config = dict(
    vocab_size=16384,
    qk_norm=True,
    bias='none',
    init_std_o=0.0386,
    train_tokens=464600000,
    max_steps=3545,
    dataset='wikipedia_en',
)
MLP neurons of a small language model. Each row is named by its layer, matrix (up: input weights) and neuron, and shows model dimensions 0-95. Each number is 200 + 20 x the weight over its row's rms, rounded and kept within 0 to 999.
A block is one neuron, or neurons of one layer that tend to fire together. Before each block is what it responds to, as a language model described it from the Wikipedia text at the highest values.

Preposition "for" and word fragments
L3.up340,191,182,198,226,205,244,222,190,193,198,206,165,205,206,199,198,198,192,204,201,212,205,185,223,175,242,228,202,172,153,234,191,184,169,186,181,213,224,194,172,212,214,192,205,241,224,201,193,241,226,205,211,202,186,219,210,196,192,176,238,209,193,184,217,223,221,183,203,228,211,145,225,195,163,203,202,226,203,176,178,200,169,203,188,193,167,210,191,210,211,181,198,192,188,209,213
L3.up835,183,174,207,181,179,191,212,206,197,199,186,195,163,253,186,189,220,203,214,191,226,210,180,195,202,173,202,213,202,212,222,208,183,192,198,200,175,206,175,162,248,173,164,225,191,191,205,200,203,191,203,211,193,197,218,208,193,203,127,212,197,211,188,182,215,202,161,182,211,214,189,210,175,161,209,199,211,222,180,196,204,192,201,216,165,185,177,204,229,197,228,207,184,207,245,205
L3.up2187,207,211,199,232,187,202,206,233,220,190,200,209,209,226,234,243,183,221,227,210,234,171,186,173,210,188,213,167,181,181,216,210,179,166,205,184,186,193,225,195,186,189,211,183,202,176,186,199,239,209,188,198,206,197,199,232,161,249,166,228,204,201,173,177,219,221,197,206,217,206,164,199,169,179,204,206,198,219,207,211,204,205,236,237,198,236,199,192,218,234,241,187,186,179,212,194
L3.up2202,203,230,162,220,177,213,219,193,220,199,218,219,195,202,188,247,166,179,191,210,223,202,169,203,212,235,207,208,220,183,179,180,208,197,201,174,217,230,160,210,207,208,200,222,216,191,215,206,167,196,178,190,179,211,206,172,184,169,188,226,223,223,187,193,195,257,192,208,166,205,210,207,191,175,195,181,225,222,222,187,168,214,183,162,200,217,215,178,155,230,204,196,236,184,183,203

Table row line breaks
L3.up995,210,181,167,229,190,219,213,236,167,216,182,220,220,227,193,196,171,204,180,178,188,219,212,187,220,203,238,237,211,218,231,209,209,186,158,205,187,241,165,233,201,217,210,161,198,249,208,161,188,165,182,206,230,219,196,198,186,191,210,211,177,186,195,208,196,210,180,185,204,178,179,208,196,224,229,221,190,203,210,200,200,203,205,176,166,215,195,167,206,194,205,181,213,187,199,201
L3.up1461,192,211,169,234,199,198,185,181,174,186,214,179,187,214,164,208,220,184,213,196,219,220,199,239,174,169,175,221,203,191,230,189,202,212,201,206,220,226,189,217,173,212,187,183,212,203,190,157,194,206,193,201,185,206,199,205,201,228,176,213,195,212,188,184,210,208,199,210,192,242,177,189,195,191,183,212,206,182,176,168,231,220,191,198,207,234,213,191,199,196,182,197,192,169,153,243
L3.up1966,230,206,177,221,206,210,223,187,184,239,209,229,159,207,223,200,179,214,167,213,179,221,246,214,198,198,178,217,206,204,175,218,183,209,197,220,221,216,205,215,205,191,192,205,187,206,232,178,179,222,240,210,237,209,197,178,202,246,207,226,129,205,209,230,215,182,186,211,212,210,199,203,199,211,205,197,195,189,179,227,176,180,176,176,206,231,222,170,195,216,138,200,219,134,181,229
L3.up2351,193,191,212,225,218,201,169,201,186,220,152,190,162,217,214,230,191,208,181,208,186,218,198,211,169,192,174,191,208,167,210,212,201,211,175,213,217,212,200,224,191,213,177,204,192,180,200,200,190,202,221,184,201,223,183,176,198,229,165,208,165,210,226,186,178,163,164,215,188,166,170,191,209,188,205,194,208,215,182,177,190,181,212,182,150,214,189,156,238,220,192,190,249,201,192,226

Place-name tokens
L6.up199,203,193,153,199,201,193,219,205,226,203,185,206,203,225,195,209,178,171,227,189,215,153,221,208,245,149,172,218,195,170,206,233,226,208,204,201,210,211,219,207,198,233,213,215,199,201,225,193,209,176,191,190,216,211,204,185,198,185,207,176,196,190,230,169,213,189,203,212,205,174,175,194,172,206,222,187,212,165,184,198,200,171,184,222,228,205,213,224,185,194,188,208,193,200,219,219

Place-name anticipation
L5.up7,205,197,202,171,225,217,184,236,201,201,199,244,181,208,215,182,198,177,209,176,195,213,231,204,179,206,166,188,206,215,241,220,192,225,204,219,215,180,207,192,223,218,233,199,221,206,171,155,231,169,209,186,203,224,176,214,203,205,200,163,194,174,226,187,210,216,210,216,215,210,200,197,200,182,218,202,221,170,186,210,183,200,203,200,232,212,234,198,200,208,205,189,193,200,174,207
L5.up87,194,199,201,158,179,176,190,253,237,199,199,183,207,201,234,230,203,188,202,186,177,172,182,212,232,211,191,218,191,219,208,194,199,213,193,206,216,187,211,174,206,168,199,225,157,206,200,197,192,197,225,189,205,218,171,224,211,185,200,191,224,213,206,216,234,220,237,216,182,167,204,195,251,209,224,198,202,216,178,213,201,186,195,197,194,162,208,170,173,181,197,174,190,212,184,201
L5.up1631,163,197,178,185,208,215,192,218,221,192,165,210,215,191,211,216,191,173,182,202,196,193,188,181,221,136,182,193,200,232,196,224,191,224,193,184,228,204,199,174,177,224,189,238,207,197,216,219,204,166,215,200,221,201,197,212,176,195,191,176,193,194,233,207,229,193,209,226,211,187,177,210,197,167,228,179,218,174,180,210,185,230,193,196,192,176,206,174,176,218,203,174,150,202,194,174
L5.up2593,199,184,194,198,203,229,178,176,145,203,174,234,175,218,222,183,206,191,177,185,219,195,203,190,223,202,199,160,198,222,213,184,198,228,196,194,206,181,189,223,216,194,173,185,226,211,196,213,184,187,229,204,207,180,157,212,194,191,181,180,209,223,170,180,207,209,152,211,174,201,185,182,228,214,179,179,229,220,224,206,181,221,198,202,181,165,236,191,178,221,211,213,204,196,208,183

Adjective stems and table rows
L6.up917,192,208,200,206,235,190,212,190,198,193,189,180,188,238,231,189,163,216,209,185,221,219,243,212,213,199,211,181,225,188,180,201,225,174,196,209,168,227,179,231,207,206,233,178,166,187,206,201,161,197,202,160,194,204,218,183,181,202,207,209,197,206,198,205,200,174,191,210,224,226,208,170,221,233,189,198,226,235,200,193,228,184,177,213,209,206,202,209,160,172,193,197,230,221,204,218

Single-letter fragments
L6.up2094,184,209,199,188,168,235,218,196,193,215,197,210,203,210,206,186,198,211,200,210,165,189,209,189,195,192,179,181,213,170,225,191,201,230,166,193,168,192,231,176,175,193,153,178,206,216,167,184,186,216,231,217,219,209,191,207,169,215,173,180,199,209,235,207,231,219,184,182,200,204,198,185,193,141,221,239,177,153,177,192,226,170,172,247,226,211,170,191,196,194,224,206,164,198,182,191

Place-name head nouns
L6.up324,201,203,216,179,228,208,163,198,230,181,182,188,191,221,203,184,220,195,217,218,206,211,180,210,224,200,194,226,199,215,166,226,187,221,205,213,195,216,211,197,192,236,168,236,228,187,196,202,205,171,214,179,220,200,205,189,167,216,192,157,178,238,203,196,246,216,196,222,195,209,213,174,197,208,192,155,208,210,209,215,204,200,217,186,194,182,205,184,164,216,200,186,193,216,215,177

Degree and measure words
L6.up1839,190,198,193,187,183,205,187,184,203,215,186,163,177,165,208,169,208,219,193,212,202,203,209,199,202,220,215,207,182,210,157,201,208,215,195,199,190,184,182,207,185,182,177,175,174,218,198,189,197,199,222,200,199,201,172,202,200,199,223,184,211,172,211,160,193,189,163,221,196,205,155,183,229,157,215,198,170,210,174,189,183,213,212,190,211,202,207,212,208,200,195,182,209,222,216,201

Before a place or building name
L3.up423,214,177,234,169,186,194,203,186,221,195,200,186,175,193,203,179,199,186,204,195,190,242,174,231,219,215,166,211,230,188,175,211,208,222,211,226,188,177,198,187,195,220,189,203,170,189,214,197,174,159,195,163,237,223,199,202,168,178,212,185,185,221,210,222,219,193,212,229,212,208,179,201,199,194,208,199,197,211,171,206,197,230,197,232,191,210,217,185,152,214,184,184,176,195,215,178
L3.up2205,216,144,211,228,202,201,215,181,206,227,210,187,178,197,182,229,196,173,202,152,188,186,216,243,221,161,201,207,221,201,181,168,187,196,190,200,233,204,233,198,195,219,219,221,176,138,214,200,231,200,171,201,213,199,180,232,213,248,214,183,194,214,217,204,253,188,227,218,191,177,215,204,197,220,238,220,222,197,165,176,175,183,204,210,181,182,212,201,176,232,190,236,209,195,205,226
L3.up2217,241,200,194,185,153,190,224,214,202,180,203,196,155,203,230,208,245,210,191,198,195,172,179,207,211,171,197,179,169,202,222,191,185,212,198,195,228,205,210,176,182,213,199,149,197,187,186,183,173,188,223,234,223,173,231,228,175,217,199,186,205,228,228,168,216,196,207,234,207,207,185,167,154,225,188,177,232,207,221,225,205,250,198,184,222,211,175,215,218,232,198,180,187,195,179,198
L3.up2532,222,176,216,174,219,206,169,204,207,195,208,204,190,191,237,180,210,199,208,173,195,184,182,215,217,162,186,176,187,191,200,207,199,237,185,206,223,189,215,205,216,236,194,213,206,181,177,199,204,202,203,223,202,217,205,210,193,172,188,178,236,205,217,169,238,211,228,204,206,195,157,179,202,218,245,196,213,176,187,177,207,201,179,201,170,180,228,205,185,197,217,195,185,157,214,172

Country and region names
L5.up477,206,212,205,203,212,195,209,161,213,209,158,207,199,172,194,216,192,164,209,193,184,213,193,205,203,182,191,217,192,191,241,232,191,229,217,231,203,193,230,199,219,219,204,231,191,195,202,211,184,223,184,199,187,209,216,163,202,183,233,205,194,216,239,193,186,192,201,207,163,189,235,207,212,196,203,206,223,159,203,178,171,195,203,163,258,200,166,214,213,208,171,199,230,208,171,218
L5.up1468,188,185,152,211,211,185,191,225,184,189,182,160,201,202,201,203,185,158,200,166,218,205,222,211,165,200,191,190,193,218,205,193,172,202,155,192,183,201,191,220,194,203,194,181,206,202,203,243,206,245,194,220,224,187,227,180,177,208,213,183,197,198,188,161,229,185,154,169,203,179,199,199,208,231,196,219,206,176,200,225,201,181,170,184,208,189,199,235,218,191,211,190,196,223,189,178
L5.up1827,217,215,183,221,227,162,201,212,209,185,194,236,172,196,202,201,169,209,204,163,200,216,187,198,195,184,214,222,190,215,237,228,199,216,188,195,172,221,196,204,186,188,216,186,193,182,236,217,208,229,154,183,201,207,191,198,169,206,188,189,188,181,211,178,240,169,164,184,185,186,197,211,180,204,180,224,179,182,225,187,167,161,195,211,204,208,215,212,196,197,183,187,192,204,164,213
L5.up1903,189,188,192,231,196,209,179,176,167,238,204,214,176,201,205,190,214,186,190,165,195,209,176,233,238,196,165,224,224,203,190,226,174,180,189,211,204,191,207,226,190,188,203,197,189,212,179,182,190,209,205,167,217,168,188,192,196,194,215,164,202,198,182,186,208,181,195,221,220,220,212,195,183,189,230,176,225,170,197,200,183,179,209,191,200,217,195,189,178,165,246,190,190,225,199,194

Clause-resuming commas
L3.up426,204,201,210,208,191,200,190,210,205,167,206,238,223,199,239,179,210,165,187,209,190,233,181,198,206,192,197,204,160,212,190,212,220,175,223,233,194,200,189,194,169,211,185,205,176,178,188,146,166,184,195,208,212,224,220,215,193,200,193,199,198,207,197,174,197,210,158,200,188,183,237,173,181,164,220,178,212,210,210,212,208,175,216,203,199,208,168,219,188,213,178,168,202,143,180,204
L3.up800,199,195,199,177,186,180,231,206,222,181,200,228,249,178,211,208,202,180,185,207,179,227,197,201,180,193,232,217,186,202,177,174,204,195,208,210,180,191,195,210,180,215,199,183,165,199,220,191,172,191,177,188,211,213,208,252,208,197,182,203,197,221,208,179,192,246,195,173,204,221,205,228,186,180,225,200,250,222,195,208,216,161,222,220,217,181,187,208,201,199,169,189,200,212,213,244
L3.up1470,205,211,188,221,180,194,195,192,205,193,207,227,187,190,226,176,172,215,193,192,207,194,211,181,213,207,198,181,186,208,222,202,210,204,194,204,157,183,182,222,235,194,187,194,176,230,191,190,197,163,196,202,209,218,159,209,216,185,174,205,206,195,213,204,190,228,183,217,220,181,190,182,206,179,202,201,235,203,188,214,237,204,183,214,209,193,226,207,196,193,164,206,221,185,180,187
L3.up2151,203,195,242,225,206,213,178,203,174,195,174,207,202,153,199,167,226,192,211,192,213,159,179,224,180,185,218,167,202,178,174,228,191,210,188,187,220,195,187,213,164,233,181,227,191,178,191,176,214,238,219,204,225,200,230,243,234,177,237,211,191,226,178,216,218,197,172,183,204,207,167,152,205,166,213,217,192,241,175,219,180,168,233,183,204,204,173,222,211,202,205,179,181,147,201,161

Quantity and unit nouns
L5.up46,210,170,208,203,194,221,191,210,251,236,176,208,209,207,198,204,172,219,209,202,212,270,183,209,213,218,230,249,208,206,194,201,198,210,174,188,216,197,146,184,216,163,201,183,188,198,171,193,181,197,185,197,203,194,194,206,197,188,236,165,197,180,201,178,183,204,186,196,184,178,190,208,177,226,176,207,201,199,192,215,157,214,191,190,190,200,202,245,220,179,192,185,191,202,213,195
L5.up1360,180,194,214,182,205,158,215,212,196,207,199,206,178,203,195,182,194,182,208,203,203,182,208,184,228,186,198,211,197,208,187,183,188,204,179,190,190,204,203,175,207,151,228,210,233,206,190,229,245,190,220,186,215,184,193,205,203,178,217,187,180,222,189,161,192,230,167,232,223,192,174,221,225,165,203,210,225,219,225,162,198,196,218,190,204,205,204,240,196,202,199,219,187,226,174,220
L5.up1415,216,186,224,160,217,168,215,209,205,212,169,204,209,203,201,190,217,233,215,227,199,213,217,198,170,202,206,203,197,218,199,212,192,198,218,220,220,180,245,186,220,170,211,170,200,194,204,190,211,172,227,184,199,191,215,216,205,212,196,223,219,213,154,181,207,220,172,188,207,173,181,181,214,223,248,195,171,213,229,216,216,217,211,222,200,191,193,188,190,194,201,172,175,230,201,201
L5.up2543,208,191,192,209,199,222,234,195,187,198,194,200,187,230,209,191,224,199,211,194,174,228,194,158,193,203,215,206,197,229,187,195,181,170,167,211,180,231,199,206,214,198,189,200,194,212,181,209,206,210,206,173,193,201,197,201,210,194,197,185,241,190,188,189,199,211,190,189,212,221,181,211,213,205,211,175,208,197,215,223,197,196,223,204,172,185,228,214,237,197,139,179,205,179,187,212

Units after numbers
L3.up1141,232,162,220,175,181,206,215,226,205,206,188,179,179,184,170,172,202,225,235,215,230,215,195,184,191,169,186,190,195,224,203,201,183,211,219,202,179,196,164,196,193,200,221,189,221,210,205,205,212,212,222,181,198,201,195,222,169,188,201,196,190,203,197,186,176,200,219,195,203,155,199,204,220,172,176,204,204,212,187,210,202,212,208,224,232,208,190,236,214,237,214,181,202,218,206,199
L3.up1316,195,190,207,172,172,207,196,177,208,186,209,191,178,196,196,220,211,195,200,213,196,222,202,193,204,215,201,196,213,211,213,192,199,194,231,205,154,225,191,213,219,201,172,179,172,201,196,192,174,205,189,179,204,205,169,204,203,170,201,190,180,184,185,205,187,220,202,194,200,145,176,203,215,234,186,246,184,220,186,169,206,207,186,188,209,197,201,199,176,210,213,163,234,187,231,218
L3.up1475,164,173,216,182,183,208,213,184,183,241,192,185,177,212,189,197,227,204,205,219,194,222,199,178,224,228,206,169,219,194,179,182,236,146,207,204,189,169,215,178,191,190,228,181,233,200,248,186,187,211,185,169,185,234,170,234,199,189,191,200,194,204,191,195,185,242,222,208,215,167,179,252,228,209,201,234,191,194,236,175,204,189,197,215,233,185,161,209,225,221,220,171,190,194,211,174
L3.up1987,190,201,223,215,159,187,189,146,201,195,206,187,212,204,192,223,176,223,189,202,175,232,181,199,190,192,181,180,214,180,222,166,215,195,184,159,180,222,219,196,206,145,180,168,189,190,217,220,177,184,205,231,173,217,211,243,174,201,204,213,215,183,208,240,215,186,193,185,181,171,222,200,223,225,243,231,180,228,232,233,218,198,186,204,196,230,191,218,206,234,193,206,223,227,219,207

Place-name final tokens
L3.up981,224,187,219,197,197,192,193,194,207,183,204,192,203,190,183,190,194,208,208,136,194,206,204,174,214,198,210,203,192,189,217,190,157,201,191,251,186,207,198,189,204,188,233,198,209,194,186,217,201,230,207,224,196,191,242,178,192,217,178,210,193,167,196,167,195,214,166,143,211,225,198,220,184,165,220,191,192,178,200,192,184,207,175,183,213,184,215,196,189,197,184,197,197,184,204,232
L3.up2053,188,194,157,208,210,202,212,162,169,200,185,180,222,224,191,180,223,200,196,190,226,191,190,198,219,198,228,201,242,226,248,206,161,195,182,173,188,234,174,174,209,222,193,168,212,200,203,204,189,197,220,185,185,198,228,198,175,235,197,210,191,218,187,193,194,204,172,160,197,221,217,226,212,197,197,198,215,152,193,229,203,183,203,160,179,193,200,194,203,185,204,209,200,192,202,201
L3.up2118,231,206,170,210,198,182,203,207,209,168,221,197,217,181,227,182,194,184,195,173,212,200,162,199,198,188,214,202,192,200,219,209,173,220,176,238,154,222,203,178,191,214,222,228,191,175,215,188,175,181,245,203,246,186,203,176,215,248,172,193,178,192,194,213,173,225,173,173,226,200,184,221,194,193,217,195,209,184,197,183,184,166,165,185,196,170,221,190,180,191,185,207,227,172,186,249
L3.up2259,224,195,214,214,193,210,187,235,184,196,168,182,200,231,193,209,179,207,226,170,218,204,231,201,184,193,216,221,189,177,206,187,193,199,163,247,202,169,208,190,219,207,208,200,178,197,174,194,216,219,220,209,175,194,188,197,208,245,179,211,189,185,199,193,178,183,227,164,230,226,180,210,179,173,192,210,207,176,223,221,180,203,193,184,203,199,189,206,195,194,205,194,200,204,215,202

Article "a" and score digits
L6.up1324,220,171,193,195,196,193,201,199,220,229,191,201,183,223,221,169,201,136,167,196,223,193,219,196,174,213,238,188,214,223,198,198,225,170,230,216,221,222,166,190,168,172,238,175,166,198,196,209,232,172,222,185,211,195,200,234,194,190,216,212,198,184,199,196,216,190,207,231,192,203,181,173,181,194,224,191,215,216,169,209,207,210,208,186,236,177,184,208,220,191,159,190,215,189,183,208

End of subject
L6.up2077,204,191,190,185,184,204,188,198,183,212,192,164,221,211,192,197,201,189,193,188,216,223,173,197,206,186,230,199,198,172,211,215,199,186,188,200,195,189,218,209,193,205,176,184,152,178,183,195,176,206,167,190,188,215,198,179,203,211,175,214,205,214,166,225,194,214,220,199,184,177,188,196,175,175,198,215,181,216,213,230,184,198,188,216,211,222,190,195,186,195,161,221,221,207,187,196

Goal minutes; article "a"
L3.up25,230,208,165,224,231,189,237,216,173,210,191,206,219,184,217,182,221,167,202,189,204,153,202,184,201,238,199,216,227,199,208,220,220,204,194,186,228,221,179,168,207,151,203,210,204,249,214,159,222,213,191,201,217,200,221,201,196,243,197,198,208,222,202,218,172,204,184,244,226,217,210,201,179,197,176,160,189,172,187,226,196,215,239,185,217,205,226,219,201,182,243,184,209,213,236,183
L3.up263,188,213,188,217,234,204,213,218,206,204,190,232,215,214,202,203,225,217,196,186,189,238,175,204,193,192,144,209,219,203,186,215,194,216,217,187,220,219,208,191,193,199,229,210,199,188,208,189,202,157,179,220,194,201,211,179,200,211,193,203,208,215,224,208,181,196,196,237,218,220,220,167,214,171,193,184,183,186,227,193,209,217,206,219,208,225,172,192,246,196,197,188,220,188,203,202
L3.up2537,192,169,200,200,227,190,224,212,177,229,205,180,196,190,202,170,186,185,185,208,198,193,225,181,189,216,201,147,173,164,174,219,217,198,215,180,203,179,197,220,203,226,169,202,186,230,198,218,227,158,216,224,166,203,182,225,156,209,200,204,212,191,183,183,194,216,190,209,201,173,189,214,183,187,217,172,210,216,181,208,200,213,235,175,217,212,164,207,226,178,180,183,191,190,182,192
L3.up2543,226,189,173,222,159,202,205,220,208,198,211,226,201,229,207,232,243,172,230,210,208,166,190,201,195,181,213,233,209,219,214,181,166,193,211,208,178,229,205,197,196,168,241,230,197,203,183,190,181,185,256,224,213,199,211,217,208,209,175,195,165,249,189,217,205,214,224,185,199,210,189,189,232,204,220,179,177,209,189,173,226,211,183,198,191,178,213,181,202,187,201,192,223,208,179,192

Sports score numbers
L5.up292,209,177,201,174,225,224,193,200,171,215,192,218,215,219,231,200,222,209,198,188,192,180,202,209,210,173,185,202,219,180,198,190,184,186,218,224,215,247,199,207,178,184,208,190,210,222,200,165,228,227,180,162,226,191,150,197,217,209,228,174,174,198,192,208,201,177,194,178,255,212,199,196,187,170,201,188,177,217,195,217,210,196,188,185,216,219,196,213,187,198,218,203,200,223,208,202
L5.up317,201,199,198,208,210,219,190,213,211,170,209,215,191,249,205,223,227,223,160,188,201,212,180,191,232,197,177,204,240,195,179,195,186,170,231,208,227,221,203,226,231,160,198,195,196,224,178,230,214,179,179,177,219,193,195,198,211,216,193,172,214,172,224,199,208,186,197,216,209,180,206,174,175,168,204,186,161,171,170,184,233,213,222,202,187,172,177,213,182,179,198,187,220,212,190,210
L5.up422,245,210,170,188,219,236,195,229,176,203,207,156,221,164,232,189,200,176,172,192,180,199,203,200,178,211,238,175,194,244,203,213,181,197,186,188,181,214,217,204,211,177,191,194,204,215,202,239,205,190,180,168,209,211,218,186,230,162,170,186,220,216,246,199,206,221,203,209,197,157,213,221,184,185,195,199,162,223,148,205,163,218,210,180,229,236,186,230,211,193,187,188,218,179,176,196
L5.up2353,193,204,199,198,222,183,203,223,193,177,201,172,185,185,188,206,194,216,226,216,198,212,214,183,224,235,199,240,220,198,213,220,192,176,217,173,227,206,190,213,218,203,185,198,204,193,214,187,206,178,203,237,199,217,212,202,237,149,188,194,210,201,184,256,198,186,208,218,191,211,212,175,188,166,201,167,202,210,177,219,193,200,173,205,174,184,197,208,180,191,199,204,217,184,195,235

U.S. abbreviation completion
L5.up275,164,164,207,174,203,202,191,210,218,193,219,212,189,188,180,221,198,224,227,173,205,196,175,170,174,245,178,183,193,165,197,189,158,231,208,221,186,205,183,166,220,201,193,196,210,152,192,158,201,195,228,215,202,208,207,205,203,215,189,207,207,215,149,177,220,199,187,207,150,190,192,163,212,221,195,181,220,212,200,149,242,188,185,186,200,192,208,200,194,198,243,220,180,205,232,198
L5.up955,175,212,191,191,202,177,184,230,184,223,201,194,184,189,175,185,190,199,207,195,206,212,201,192,195,193,248,177,188,197,187,207,197,203,211,189,162,181,243,233,235,238,169,180,243,203,194,215,239,171,249,194,228,210,208,183,215,184,179,183,199,157,179,190,191,201,192,190,194,180,172,183,238,200,216,200,218,209,171,194,188,195,224,199,193,204,213,212,221,219,195,175,187,204,188,196
L5.up970,167,167,210,177,206,189,198,200,206,209,196,207,162,199,219,182,194,208,191,219,164,199,167,178,230,174,211,157,192,219,185,211,203,208,181,197,153,219,188,183,181,233,223,164,190,206,209,214,177,201,199,198,217,200,242,211,170,231,219,202,174,178,189,201,207,185,174,207,204,210,167,177,164,194,202,186,198,189,171,195,209,195,191,215,212,194,189,210,206,222,213,183,215,201,173,204
L5.up1616,229,197,203,179,205,211,188,211,188,224,175,211,190,194,186,192,205,192,222,207,201,192,207,199,202,206,220,226,192,164,209,188,209,210,210,192,220,203,202,184,189,167,217,203,227,163,155,217,189,219,197,217,213,185,194,154,234,174,200,194,196,195,219,163,215,199,176,207,224,199,241,223,230,224,225,200,191,222,172,203,183,160,182,181,220,174,192,178,221,236,221,190,205,231,182,216